Weights of a small GPT-style language model, trained from scratch on English Wikipedia.
Architecture: LayerNorm before each block, biases, untied embeddings, attention and MLP in parallel.
MLP neurons of a small language model. Each row is named by its layer, matrix (up: input weights) and neuron, and shows model dimensions 64-191. Each number is 128 + 24 x the weight over its row's rms, rounded and kept within 0 to 255.
After each neuron's rows, "fires after" lists the tokens most often just before its 100 highest values on Wikipedia text that the model never trained on. A number after a token or word is its count.

L3.up26 [117 135 120 173 129 119 131  84 124 146 151  91 141 107 100 103 141  90 128 105 134 166 177  93 134 153 121 122 144 120 130  97 142 103 109 127 115 165 122 111 110 171  80 101 117 133  83 105 101 171 117 109 134 146 141 114 140 126 121 108  71 135 110 104 158 140 109 151 162 137 132 112 101 148 110 133 168 133 103 144 114 136 158 142 145 106 141 134 130 141 115 169 106 147 150 177 128  93 107 167 162 100 132 171  86 118 164 119 147 111 113 160 130 124 111  90  70 104  96 174 145 111  84 177 141 122 122 126]
fires after: "." 51, "\n" 6, " zone" 5, " and" 4

L7.up417 [170 133 108 144 134 160 104 156  81 151 145 128 117  79 113 116 175 148 153 124 118 141 138 118 122 125 158 137 145 154 134  89 114 145 110 119 133 133  87 158  87 145 106 115 130  83 154 121 124 120  98 165 100  93  85 118 159 151 148 116  98 175 134 121 138 134 115 136  83 133 136 135 154 103 118 137 111 158 123 115  96 107 106 120 123 133 107 142 101 106 140  96 128 156 111 115 119 110 104  98 127 102 145 136 163 169 113 129 161 143 108 100 114 145 112 134 116 146 155 117 130 126 134  82 138 144 137 135]
fires after: "\n" 45, ")" 12, "–" 5

L3.up710 [106 133 154 152 188  96 144  70 119 125 134 118  76 141 114 150  89 114 131 117 118 136  99 119 159 153 164 161 135 101 121 164 167 130 158 163 143 133 137 122 142 147 127 132  98 106 168 164 109 133 121 114 186 119 140 138 177 115 124 176 143 113 151 178  98 108 116 145 137 164 177 112 143 117 122 121 111 125 135 143 103  95 142 150 156 139 164 122 113 119  89 141 127 151 106 101 107  88  75 174 135  80  98 142 126 156 140  94 117 102 124 156 123 129 155 110 120 104 155 112  96 145 150 113 149 122 175 117]
fires after: " |" 40, "," 14, " July" 5, ";" 4, " Aug" 4, "|" 4

L3.up696 [123 121  99 155 127 129 106 113  93 140 151  98 119 140 109  50 125 127 169 105 108 136  71 128 112 116 169 147 110 177 183 153 151 128 108 115 113 147 112 111 142 164 146  83 129 129 174 129 154  96 104 124 113 147 117 151 126 143 107 134 145 144 111 119 117  93 117 120 106 156 103 137 153  87 133 129 136  87 177 130 133 122 124 138  90 187 133 157  94 149 155 142 142 137 134 142 137 124 111 158 133 115  95 158 126 150 131 110 148 146 113 105  95 166 139 110  74 132 134 115 152 131 107 145 137 156 153 116]
fires after: " (" 39, "\n" 18, " |" 6, "-" 4, " Total" 4, ";" 4

L2.up334 [114 135 153 145 113 146 122 107 103 160 106 128 114 148 105 130 105 118 113 152 122 139 124 121 112 164  91 133 151 132  85 141 173 146 123 183 160 132 120 104 156 145 115 114  90 143  98 122 150  89 117  72 143 195 162 107 179 113 144 150 127  87 120 102 118 119 106  97 128  97 122 148 115 142 140 112 160 153 129 123 125 157 120 140 104 146 191 101 110 151 156 131 172 176 151 137 162 177 126  97 119 125 131  92  83 141 153 133 102 145 140 129 131 130 183  90 113 159 129  99 127 164 112 146 165 109 121  91]
fires after: " was" 39, " |" 16, " is" 7, "," 5, " as" 5

L2.up411 [115 112 158 139 128  86 140 103  71 132 110 107  57 140 111 119 113 130 154 159 122 125 149  87 161 156 150 133 103  88 103 185 154 134 168 124 132 157 115 131 142 157 119 137 145 117 137 147 141 151 134  88 125 146 172 100 152 140 167 132 170  98 123 117 115  97 144 133 111 124 142 114  83 132 144 120 131 111 106 131 137 119  89 113 148 144 201 143 158 144 115 133 129 179 152  99  97 104  92 126 141  90 111 136 138 155 139 112 119 114 113 116 142 107 155 112 128 144 161 149  74 116 130  87 151 105 168 157]
fires after: " |" 54, "-" 9, "." 7, ";" 5, " flying" 5

L2.up466 [128 116 140 136  74 131 156 137 119 138 149 138 143 128 162 107 129 113 150 107 153 114 145  79  97  97 104  94 148 132 149 141 177 102 121 144  92 104 118 113 140 123  99 125 151 129 168 101 117 151 124 126 107  83 171 124 141 125 137 128 123 130 137 189 166 141 106  97  97 136 116 168 116 127 130 131 151 137  84 116 113 110 117 113 149 165 129 125 115 101 144 126 157 153 148 173 143 118 112 132 121 111 117 135 102 136 122  46 176 120 130 117 120 124 150 108  90 139 117 144 141  78 166 103 112 117 147 189]
fires after: "=" 50, " =" 6, "ised" 5

L2.up104 [135  85 113 104 135 127 165  72 107 146 147 124 134 167 116 133 139 114 114 162 116 131 131 120  88  87 114 138  96  94 111 144  82 112 147 152 117 156 140  80  98 147 110 121 109 125  91 116  86 169 140 120 163 143 167 125 138 152 112 130 121  80 110 110 107 141 167 118 126 109 120 120  92 149 172 138  80 136 124  96 109 151 178 100 123 134 159 152 108 146 106 137 124 148 142 149 145 106 124 145 126  90 108 140 120 141 116 143 121 134 169 152 163 120 175 144 122 170 101 117  74 160 148 163 114 124 107 101]
fires after: " in" 16, " with" 11, " for" 8, " of" 8, " to" 8, " over" 4

L2.up547 [136 150 101 149 127 177 132  75 113 144 169 112  81 117 114  74 108 106 176 160  82 106 152 149 138 104 118 166 151 152 158 136 127  88 154 155 104 133 148 102  74  86 130  96 117 118 120 116 138 129 121 126 100 169 134 137 134  82 106 136 152 142 122 102 118  96 126 126 139 154 142 138 100  79 161  95 140 122 138 108 141 144 119  89 118 144 148 137 174 128 151 181 146 171 174 143 130  97  87 148 147 166  90 123 128 147 109 162 129 120  98 175 118  99 108 115 111 151 123 177 108 111 115 110 140 142  91 129]
fires after: " (" 29, "." 24, " |" 11, ":" 5, "-" 4

L3.up399 [120  80 131 142 149 132 101 128  92 125 142 151  95 115  90 121 156  95 165 132 110 152 140 154 101 153 104 132 112 127 148 130 147 128 194 115 162 165 110 129 124 146  99 121 166 127 152 110 115 100  90 134 153 111 115 162 108  96 142 135 137  98 101  85 161 100 114 128 127  99 122  75 130 138 151 134 141 129 166 141 137 152 144 143 158 157 154 136 149 129 172 141 115 169 142 126 134 116 118 169 126 111 109 153 107 142 112 128 128 145 111 141 134 115 145 122 109 137 172 197 132 129 151  87 128 114 130 139]
fires after: "." 31, "\n\n" 11, "\"" 5, ")" 5

L2.up640 [106  99 144 126 161 112 137 140 142 126 106 126 124 117 127  86 125 124 171 134 142 126 112 161 121 109 169 121 102 149 153 188 173  87 139 161 100 153 175 102  81  97 142 145  79 111 137 121 152 138  96 146 111 132 134 120 116  88 103 102 170 158  97 160  91  99  79 100 133 151 122 171 137 145 115 145 166 144 116 135 119 112  95 116 144 154 100 131 105 109  99 125 109 153 147 133 155 154  68 144  96 135 157 114 154 160 118 127 136  97 127 110 139 147 138 144 139 106 119 114 132 147 135  93 108 150 124 162]
fires after: "=" 18, "\n" 15, "-" 13, " un" 8, " (" 7, " \"" 6

L2.up124 [101 136 127 123 157  83 134  96 117 157 101 126 135 108 108 111  83 107 171 152 145 123 137 110 137 128 118 108 153 157 169 129 161  96 125 138 145 140 145 139 137 109 133 133 103 103 136 138 145 127 119 170  95 106 183 115 165 119 111 113 140 163 148 116 130  81 114 101  86 167 128 155 121  99 121 150  95 173 171 133  62  96  60 123 119 158 129 120 114 178 156 163 125 113 150 128 121 146  97 139  95 150  72 133 139 120 167 131 141 115 148 100 154 126 124 134 111 134  61 110 140 109 121 114 130 147 132 119]
fires after: " (" 24, "|" 15, "-" 11, " \"" 8, "(" 4, "\n" 4

L3.up237 [107 155 134 134 138 117 144  91 122 163 134 107 105 135  85 121  98  98 167 144  69 105 117 109 128 148 119 121  85 150 139 161 142 112 179 134 144 130 151 141 132 114 114 120  77 121 103 120 142 129 160 150 135 127 171 151 114 101  98 162 146 130 128 113 103 149 126 123 170  96  92 186 140 104 134 119 117 105 179 140 129 167 100 122 145 129 162 143  87 167 119 135 172 135 124 134 167  89 141 147 148  96  96 119 120 174 100 157 110 181  75 120 139 116 109 101 122 128 104 131 163 101 138 110 120 166 128 121]
fires after: " |" 26, "." 15, " (" 6, "sq" 5, " and" 4, " sq" 4

L2.up432 [132  98 120 102 135 147 118 131 123 145 134 137 151 159 123 125 119 131 136 142 121 104 104 125 108 141 112 148 137 120 116 134 125 122 160  93 153  83 123 120 126 125 122 113 114 112 165 111  93 135 138 100 105  92 128 153  86 120 118 103 159 114  76 138 157 148 122 102 125 127 138 131 120  77 147 117  99 129 118 120 179 143 118 142  90 138 119 121 164 138 132 170 144 170 117 111 135 150 117 106 111 132 156  75 122 160 117  95  86 110 101 179 163 116 122  77 112 131 143 131 109 135 148 160 121 107 121 122]
fires after: "," 45, " In" 12, " As" 6, "As" 6, " and" 5

L3.up33 [121 124 106 124 118 170 122 123 135 123 147 140 110 149  86 111  80 132 133 174 133  82 111 117  98 101 106 106 111 167 118 142 130 140 137 115 127 101 166 145 107 111 149 123 116  80 116 134 157 107 155 150 103 151 118 111 116 133 118 130 154 131 159 101 119 132 132 108 127 174 138 165 138  99 118 166 116 152 123 110 141 157 136 150 130 186 186 172 117 172  99 157 122 158 153 137 153 137 103 141 119 127 133 109 109 186  91 127 152  92 108  78 175 112 134 139 125 131 108 150 129 161 154 116 111 155  93 142]
fires after: "." 24, " |" 21, "," 8, ";" 5

L7.up610 [134 105 128 135 165 134 127  85 114 112 112 118 130 109 113  69 127 122 137 193 166 157 166 133 120 123 121 133 155 153 152 174 111 112 160 103 113 156 140 140 142 130  73 103 151 107 146 103  67 112 135 142  82 138 133 132 135 164 173 144 145 144  95 148 143 108 146 142 118 134 173 137 115 120 160 105 151 119 167 128 107 154 135 129 133 120 120 167 142 143 121  76 130 159 130  91 106 124 143 144 144  68 105 115 123 183  55 129 174 108  80 124 119 153 100 114 117 114 130 123 111 157 159 106 139  90 127 124]
fires after: "=" 31, "\n\n" 21, "." 16, " =" 5, "\n" 4

L3.up95 [140 109 127 144 147 107 125 125  97 114 135 122 119 126 141 126  95 137 126 135 118  91 145 169 148 179 131 103 107 137 156 159 144  78 126 102 152 131 118 115 116 146 139 122 153 109 148 111 133  99 128 136 130  97 152 140 159  89 124 165 153  89 117 144  98 122  89 116 124 168 130 130 136 142 145 156 149 120 107 142 160 113 153 158 120 140 116 156  96 144 105 107 111 170 154 174 143 142  55 170 104 148  95 144 156 126 122 128  88 108 125 146 119 109 154 114  84 142 150 125 104 111 156 126 169 113 107 156]
fires after: "-" 33, "|" 16, "\n" 8, " there" 4, " opp" 4

L2.up696 [117 140 124 101 120 144 145 134 130  88 135  89 116 150 100 122 109 127 111 150 134  86  95 112 113 139  86 104 149 147 145 123 135 121 152 113 118  84 110 146 118 120 146 145 150 114 106 157 143  65 131  72  82 145 130 129 147 128 144 117 113  76 127 106 140 169 137 124 175 127 125 112 130 143 131 137 110 140 125 145 152 132 141 103 156 134 150 180 125 120 129 141 105 162 149 134 145 163 169 135 113  69  98 129 139 157 102 158  78  96  85 120 123 131 146  88 118 142 160 169 105 147 101 107 133  91 122 179]
fires after: "-" 34, " as" 24, " and" 7

L3.up757 [132 122 134 109 153 153 159  93  91 110 140  93 135 114 107 134 130 109 133 152 132 116 107  74 116 120 102 156 159 110 147 148 147 128  96 148  92 100 141 164 102 100 184 131  82 131 146 118 111  74 166 152  97 143 163 133 146 145  91 166 110 113 150 112 121 163 121 105 120 157 126 114 123 168 120 160 109 132 104 145 138 154 128 144 175 119 151 144 108 142 133 116 141 104 149 123 134  89 152 142 120 101 122 134 131 163 110  79 150 123 185 125 142 111 141 142 134 138 137 113 106 140 176 177  82  81 165 113]
fires after: "-" 58, " Ja" 4

L2.up761 [126 142 113 141 162 119 111 136 140 120 102 155 145 143 137 110 115 113 166 145 127 119 180  96 119 110 111 172 106 162 116 155 128 136 181 107 107 135 122 132 120  86 112  83 148 113 140 135 106 143  96 145  97  88 124 142 142 113  85 123 123 117 103 130 127  94  90 130 125 164 169 153 126 135 123 124 116 137 133 128 155 104 168 124 129 157 129 127 127 126 160 143 145 117 115 115 142 133 133 119  79 137 128  97 113 189 111  89 159 115 124 178 123  99 131  89 137 172 146 186 118 113 107 149  96 146 118 153]
fires after: "," 53, " and" 7, ")" 4

L3.up610 [ 95 128 186 144 128 121 159 110 112 116 107 123  82 129 147 112  96 156 142 105 154 116  93 130 119 137 125 148 137  80  77 140 131 139 145 119 101 129 140 148 128 130  59 128 130 105 168 192  83 180 150 101 125 123 128 125 109  92 113 128 158 104 142 153 138 151 129 113  85 126 156 154 140 102 151 143 141 110 122 106 169  99  98 127 126 155 139 128 134 128 105 116  94 137 121 131 119 148 104 128 169 126 146  84 111 140 142 127  96 178 162 150 147 122 164 150 114 155 142 130 103 100 163 153 145 114 121 158]
fires after: " |" 43, " July" 6, "=" 4, " Aug" 4, "|" 4

L3.up125 [119  97 112 151 170 127 122 135  77 162 160 127  87 116 124 102 132 145 124 138 151  93 151 198 136 144 113 133 142 119 165 156 165  76 206 144  90 112 143 149 100 112 120 118 128 102 114  81 110 147  89 140 120 109 138  93 119  90 138 146 175 143  93 137 142 107 122 133  68 146 136 146 138 128 118 126 139 106 125 101 141 110 170 155  99 133 141 155 130 164 148 168 145 166 161  95 144 110 151 123 107  82 136 119 125 181 138  91 109 113 125 140  99 130 140 146 131 107 110 118 102 124 132 109 133 143 106 106]
fires after: "In" 16, "=" 15, " in" 12, "\n\n" 11, " (" 6, " In" 6

L2.up742 [101 133  81 146 118 141 128 138 148 146 133 105 118 122  99  82 106 113 188 146 179 123 129 130 137 137 107 135 140 188 125 150 155 156 136 144 120 111 144  93 128 104  93 106 139 128 133 154 137  99  99 156 100 158 158 144 160 100 140  96 151 100 118 147 125 133  94 106 120 125 145 166 124 109 134 148 175 128 158 148 127 172 102 125 128 178 151 115 106 177 108 134 130 177 165 144 152 169 103 124 101  96 103 162 164 144 162 104  98 109  92 124 102 143 125 121 123 121 161 164 104 133 144 103 133 125 144 158]
fires after: "|" 23, "-" 17, " Total" 6, " Time" 5, "al" 4

L7.up535 [136  87 134 147 145 145 133 124 107 129 133 139 114 137  94 105 141  73 173 139 152 141 115 123  86 114 122 136 115 145 101 143 155 124 133 130 128 160 107 131 126 153 136  91 104 101 134 117 115 112 140 118 141 131 130 113 180 175 139 137 100 137 121 101 149  95  93 120 133 156 123  97 119 127 132 123 154 131 186 136 108 151 126 113 103 165 135 102 143 153 153 142 140 131 124 102 138 122 128 124 146  94 123 172  94 142 108 123 140 128  99 146 166 136 177  65  73 143 156 160  96  86 115 110 139 168 161 105]
fires after: "\n" 40, ")" 9, "\"" 6

L3.up527 [ 83 133 120 180 143 114 133 124 130 146  93 122 114 138  98  97  90 101 114 150 155  79 134  78 136 115 171 165 133 175  81 126 131 112 165 123  85 102 171 116 130 119 102 125 124 107 121 142 124 143 118 124 134 139 163 118 148 135 137 180 131 159 118 131 117 122 132 112 115 114 138 152 129 120 140 117 135 151 111 102 169 127 148 123 153 129 140 122 104 131  98 150 149 160 156 158 154 153  79 122  82 119  94 126 116 157 132 117 187 110 151 159 190  89 151  93 124 165 102 139 135  92 116 110 124 132 116 139]
fires after: "," 33, " |" 15, " January" 8, " March" 6, ":" 5, "|" 5

L2.up431 [104 129  89 141 103 131 103 126 135 140 140 106 113 106  82  99  95  86 161 173 121 118  97  94  99  89  92 125 128 117 151 109 165 133 124 135 141 141 142 107 154 155 167 140 105 105 175 151 171 172  92 162 133 167 136 156 136 120  97 127 119 153 113  97 159  68 127 126 126 145 164 162 105 127 140 140 161  92 164 116  94 125 136 163 149 158 147 115 147 154 154 158 129 143 178 133 133 112 133 149 101 131  78 144 179 138 108 167 130 107  96 110 152 129 133 139 105  88 145 162 160 139 137 135  98 125 155 140]
fires after: " (" 40, " \"" 27, "-" 4

L7.up234 [107 114 116 136 170 162 116 104  97 124 152 115 122 120 128 109 162 123 134 108 113 147 145 132 117 130  84 159 134 128 143 115 100 114 180 125  64 145 149 124 146 162 113 141 151 140 104 118  99 149  87 144 150 130 182 125 117 119 126 136 157 136  88 150 143  98 145 124 122 110 156 112 192  82 153  87 182 153 112  87 159 159 122 107 149 146 114  94 152 121 101 117 154 142 124 118 148 110 128 148 134 100 136 102 130  89 137  72 117 107 111 194 146  97 130 118 131 146 113 156 117 125 148 112 171 104  79 139]
fires after: " in" 48, "," 7, " In" 4, " 18" 4, " (" 4

L7.up726 [127 127 153 144 117 137 157 107 100 175 157 145 137 112  86 113 142 142 141 153 127 140 122 144  96 103 108 177 109 123 143 137 176 104 118 102 114 105 126  78 145 172  96 105 128 131  92  74 131 117 160 153 125 106  99 139 153 143 107 134 127 176 138 124 188 121 116 124 134 132 107  82 111 155 158 136 130 104 123 121 195 116 123 120 117  99 152 110 108 100 165 123 159 161 164 150 160 112 144 130 136 135 145 131 107 139 114  61 153  97  97 120 124 111 138 151 105  99 130 116 130 118 128 110 135 141 159  76]
fires after: "=" 91, " =" 6

L2.up23 [107 132 103 138 112 169 107 127 132 154  98  87 138 122 142  91 104 121 130 163 160 140 167 131 160 108 143 122 139 142 140 102 138 131 103 124 169 137 142  85 107 120 136  99 128  88 154 108 135 133  66 135 129 135 146 126 132 102 107 159 124 164 109 118 122 133 111 102 134 161  95 193 105  88 116 124 135 184 105 112 155 116 126  85 149 131 175 111 129 141 110 140 107 127 138 102 113 110 124 130 126 143 145 123 167 150  82  88 111 105  78 160 115  86 147 149 108 116 137 169 119 106 107  89 157 152 106 143]
fires after: "|" 26, " /" 11, " \"" 8, "-" 8, "/" 7

L3.up232 [123  84 137 138  79 108 157 111  97 141 142  97  84 147  98 132 130  92 133  91  96 156 153 117 124 136 130 137 134 126 155 133 127  63 152 133 116 102 124 121 140 107 117 127 133 145 110  89 113 150 110 158 169 106 179 108 128 140 118 156  96 133  90 137 120 118 149 124 130 119 147 159 159 102 109  99 142  78 169  91 137 115 170 156 137 143 113 112 175 149 120 163 126 171 173 127 131 153 101 138 121  87 132  94 131  96 130 141 149 131 141 154 120 114 132  93 116 127 100 122 125 129 141 159 132 143 145  99]
fires after: " in" 18, "In" 11, " long" 9, " In" 8, " on" 5, "," 5

L3.up741 [118 101 114 160 120 121 138 123 119 120 102 148 142 140 149 116  70 133 133 140 125 104 116 102 139  84 114  99 142 154 164 139 134 144 131 133 129 170 144 122 108 107 108  86 107 131 161 149 136 105  79 131 111 142  99 153 111  78 132 158 147 121 143 127 122  85  98 101  99 168 165 148 100 113 168 120 108 162 111 152  84 122 110 155 136 139 138 144 119 112 133 135 175 130 159 137 119 102 139 146  75 136  62 146 149 116 143  97 159  84 129 150 141  94 146 179 132 127 133 156 117 149 154 112 126 104 160 135]
fires after: "|" 31, " |" 21, "-" 10, ";" 6

L2.up659 [128 122 114 109 152 113 123 107 119 162 128 103 141 154  96 122  74 134 140 179 147 122 134 135  98  90 133 118 139  94 117  97 115 157 137 122 133 108 141 119 115 113 110 118 129 101 148 165 138 145 188 133 161 143 129 118 143  96  95 141 115 119 105 151 118 148 107  84 111 150 108 152 115 184 132 131 133  98 111  79 146 158 157 118 131 152 157 122 132 135 104 156 105 106 138 111 173 158 149 104 106 122 134  92  95 172 117 157 143 120 157 110 118  99 173 109  78 146 112 100 118 118 135 150 141 122 146  85]
fires after: " |" 53, " to" 5, "-" 4

L7.up4 [130 120 115 152 155 159 139  90 114 108 136 145 132 133  94 105 134  92 154 142 134 129 128 123  98  98 100 114 142 162 126 144 165 120 151 144 117 144 124  91 123 124  98  90 114 101 141 108 110  95  94 151 112 180 144 128 133 133 157 149  86 117  99 114 172 116 118 135 147 147 180 133 120 108 119 124 161 104 163  95 124 139 114 121 111 156 112 129 158 172 124 147 146 133 128 130 157  99 122 148 131 111  94 169 110 150  61 157 150 138  84 198 152 136 127 102  98 124 131 136 115 105 109 144 145 139 135  63]
fires after: "." 46, "\n" 23, "\"" 8, ")" 5

L3.up634 [133 135 117 138 169 164 126 145 117 156 142 155 125 119 110 138  90  64 173 168  93 107  65  93 147 172 156 118 106 169 141 120 158 110 148 122 122 108 126 128 136 126 145  71 152 160 153 125 141 136  89 153 131 118 131 154 145 135 129 153 104 131 124  75 128 135 110 141  96 146 124 161 175 115  93 127 143 100 110 110 121 123 147 151 100 145 130 144 103 166 144 129  97 173 131 127 146 113  80 148 124 128  91 134 104 133 162 108  85 131 157 122 121 132 136  90  88 132 139 164 138 132 154 163 160 161 134 121]
fires after: "\n" 28, "," 24, " |" 9, "\"" 7, "|" 4, ")" 4

L3.up32 [122 114  88 127 148 130  78 109  92 143 142 122 141 112  62 135 113 114 197 149 126 136 138 106 108 147  95 107 136 142 166 147 135 111 109 126 118  92 134 102 111 109 134  93 108 138 106 103 161 122 127 124 161 104 137 163 106 153  89 108  80 153 137  65 150 118 120  97 123 125 116 122  92 121 129 124 109 105 169 111  93 129 141 167 128 184 133  99 134 116 149 178 142 127 181 146 158 134 130 148 151 135 132 140  85 103 124 142  94 113 126 139 148 112 140 115  79 105 130 168 124  96 130 118 161 159 123 108]
fires after: "." 26, "," 21, " (" 14, " \"" 7, " as" 6, " and" 6

L3.up736 [120 116 168 136 134 166 134 100 122 143 102 117 112 113 106 111 147 136 116  93 143 135 136 113 122 109 129 162 178 123  84 162 124 136 127  93 114 105 130 106 118 181 154 127 115  90 113 125 141 118  97 122  93 187 137  98 144 101 158 129 151 141 113 158 108 111  93 110 184 134 163  88  75  79 171 109 140  99 112 139 116 105 143 107 122 146 167 113 146 124 132 137 168 152 139 131 124 163 125 128 153 128 150 129 148 122 111 128 154 163  94 124 166 102 146  92 115 128 128 137 120 115 131  94 134 178 114 132]
fires after: " |" 29, " (" 20, "–" 14, "19" 7, "," 4

L7.up56 [129 126  94 160 134 134 143 103 107 125 123 118 110 109 127  66 141 103 107 116 146 139 145 150 135 155 128 103 144 159 128 117 187  91  98 132 156 112 123 105 123 135 139 154 177  97 156 122 141  84 116 128  95 132 134 117 119 116 168 145 108 117 145 178 164 113  60 104  74 165 146 139 130 126 115 124 166 119  95  91 128 135  95 169 116 158  83 146 111 118 135 118 100 136 151 162 145 138  96 146 107 122 132 178 100 172 136  65 130 117 126 151 140 112 179 129  82 106 151 115 114 143 120 126 105 121 108 117]
fires after: "|" 43, "-" 31, "\n" 5

L3.up315 [133 144  71 117 110 100 124  98 140 120  96  74 111 109 116 112 100 127 136 139 117 138 136 142 142 124 132 120 150 149 164 171 134 102 148 153 103 173 120 108 109  92 124 131 137  90 146 118 162 127 119 148  99 136 145 137 140  79 121 132 122 125  74 127 109  99 127 100  98 186 145 191 160 100 147 125 134 123 135 123 141 124 107 156 130 150 115 143 111 125 143 139 126 158 187 128  94 131 131 148 121 124 111  95 114 142 135 105 118 117 137 141 149 144 154 164 103 131 114 159 140 133 141 105 135 151  63 133]
fires after: "." 21, "-" 12, "=" 11, " (" 10, "|" 10

L7.up328 [127 128 144 129 161  71 162 143 113 128 145  75 114 156 116 115 142 118 146 100 109 192 152 124 113 140  97 134 159 151 103 126 107 139 102 133 124 146 110  89 185 161 149 105 137  98 166 116 118  96 131 182 126  95 132 148 122 146 142 130 125 112 106 103 175 106 126 131  84 144 177 146 138 101 163 103 125 156 133 117 138 165 133 130 165 136  85 169 118 126 135 113 104 159 130  94 153 119 131 139 136  95 125 118 110 100 145 131 172 125 124 124 163 112 133 113  76 133 123 130 140 144  98 101 131 117 116 142]
fires after: "\n" 77

L2.up557 [113 149 140 143 142 125 146 115 130 121 156 120 142 187  97 128 128  80 127 136 122  98 125 128 140 130  66 145 128 114  84 142 153 140 152 147 120 149 100 114 110 145  99 125 106 135  91 119 135 148 159 133 129 175 165 120  94  48 112 130 120 147 147 130 103 162 109 118 100 113 162 114 159 112 154  99 138 154 125  78 145 115 158  80 108 136 156 105  95 159 132 168 132 146 118 154 159 156 149 161 159 117 148 138 135 138 143 138 155 138 116 183 157  83 146 127  95  93 104 155 116 111 117 150 170 114  97 135]
fires after: " |" 60, "|" 7, ";" 6

L7.up436 [124 137 139 134 121  98 158 173  95 146 158 105  90 153  97 101 123 115 159 146 167 142  88 110  98 125 131 158 131 138  82 135 167 132 164  71 123 115  93 112 142 181 158  97 129 137 155 102 125 102  91 106 170 152 126 124 150 138 135 120 164 102 132  80 122  88 116 125  93 188 132 143 130 135 142 137 157 128 157  82 162 147 132 103  76 151 127 146 100 156 119  99 135 135 123  91 142 130 136 149 124 122 137 156 107 161 146 116 108 133 123 128 149 115 150 137 106 130 135 150 112 131 133  90 132 132 144 118]
fires after: "\n" 46, "\"" 8, ")" 6

L3.up380 [132 159 126  95 153 152 168 110 112 120  98 124 139 158 106  96  91 121 195 129 114 132 118  97 148 156 129 182 134 116 142 111 154 155 134 110 103 144 121 163 133 115 129 111 123 100 127 138 140 122 147 136 146 104 110 143 140 134 134 115  94 119 113  78 111 147 136 126  92 154 149 119 135 122 148 139 112 125 157  96 141 157 136 124 106 159 130 168 122 151 149 102  88 107 127 124 159 141  97 143  86 130 112 104 103 149 123 130 102 128 113 123 122 124 143  74 116 142  86 138 117 155 204 142 149 104 158 164]
fires after: "," 32, " and" 19

L3.up202 [120 164 139 125 122 116 144 117 119 142 108  94 128 105 126 117  91 122 181 128  95 135 127 110 146 145 102 140 119 150 149 156 181 123 140 117 105 101 101 167 138 121  81 115 125  87 106 140 139 145 129 135 124 113 115 138 122  89 105 128 146 115 156  97  98  95 108 127 125 133 118 134  95 120 189 160 125 180  99 138 146 106  85  91 163 119 161 118 104 141 146 137 148 141 166 172 117 156 102 118  98  80 114 147  88 149 150 152 159 148 104 148 133 100 156  89 109 148 159 140 120  83 125 132 117 133 106 165]
fires after: " (" 50, "." 7, "-" 5, "," 5, " |" 4

L2.up698 [ 97 133 137 152 109  80 147 125 152 130 129 132 153 164  67 144 117  92 114 128 120 134 103 182 136 132 104 107 120 134  70 132 162 151 143  71 132 134 162 112 147 119 171 146 123 120 118 132 155 124 114 148  84 129 103 125 107 152 152 116 138 131 148 109  99 129 137 129 148 138 132 166  81  65 151 134 185 135 132 141 127  98 103 128 134 180 175 140 123 117  77 110 109 141 140 105 145  96  86 136  97 157 128 128 162 135 117  92 150 140  90 133 144  98 130 109 116 124 146 127 139 163 162 155 112 131 129 172]
fires after: "," 60, ";" 4

L7.up724 [140 115 116 148 138 116 108 101 112 126 125 116 106 105  88  60 133 107 146 109 131 131  99 116 117 117 121  93 136 125 103 143 182 123 124 119 125 173 123 102 170 141 118  94 134  85 145 110  92 120 126 157 139 132 140 139 123 148 154 100  99 140 102  83 176 132 101 121 135 184 122 125  93 130 112 101 176 108 174 109 129 172 148 125 119 160 100 123 158 189 114 138 154 121 120 129 162 126 126 130 154  95 107 156 101 155 113 131 124 129 142 113 149 166 126  97  89 136 114 149 121 115 110 126 119 134 166 117]
fires after: "." 56, "\n" 16, "\"" 8, ")" 4

L7.up248 [ 93 149 139 162 127 103 188 156 122 125 117 108 130 146 125 153 119 105 102 150 141 133 123 130  91 113 174 143 126 140 147 136 137 114 108  99 168 108 147 108 156 101 163 130 100 144 103 141  95 134 149 139  68 154 131 137 129 116  98 126 147 156 141  93 125 155 152 105 127 139 133 137 146 173 151 134 120 154 125 126 100 128 182 129 161 123 138 126 100 113 111 110 123 146 158 106 122 119 120 137 171 115 122 115  82 111 152 115 139 143 132 141 160 106  73 151 146 114 115 108 142 163 116 160 141 120 125 102]
fires after: "-" 30, " 0" 27, " —" 5, " anti" 5, " int" 4

L7.up434 [121  91 126 129  96 147 135  75  80 126 119 124 152 121 118 130 113 105 178 138 144 148 131 162 123 127 158  89 121 135 132 142 112 109 137 102 194  88 146  67 116 122 116 120 141 116  93 123 107 129 143 145  92 167 128 104 143 172 170 122 131  98  78 142 167  82 121 154 133 170  85 152 120 107 120  78 137 106 142 146 101 112 136 154 115 121 159 138 145 172 122 126 135 120 108 150 134 107 117 165 123 139 112 169 130 158  94 150 147  96  98 129 130 171 120 121  85 114 153 123 123 144 133 139 131 111 126 102]
fires after: "\n" 41, "'" 8, "=" 8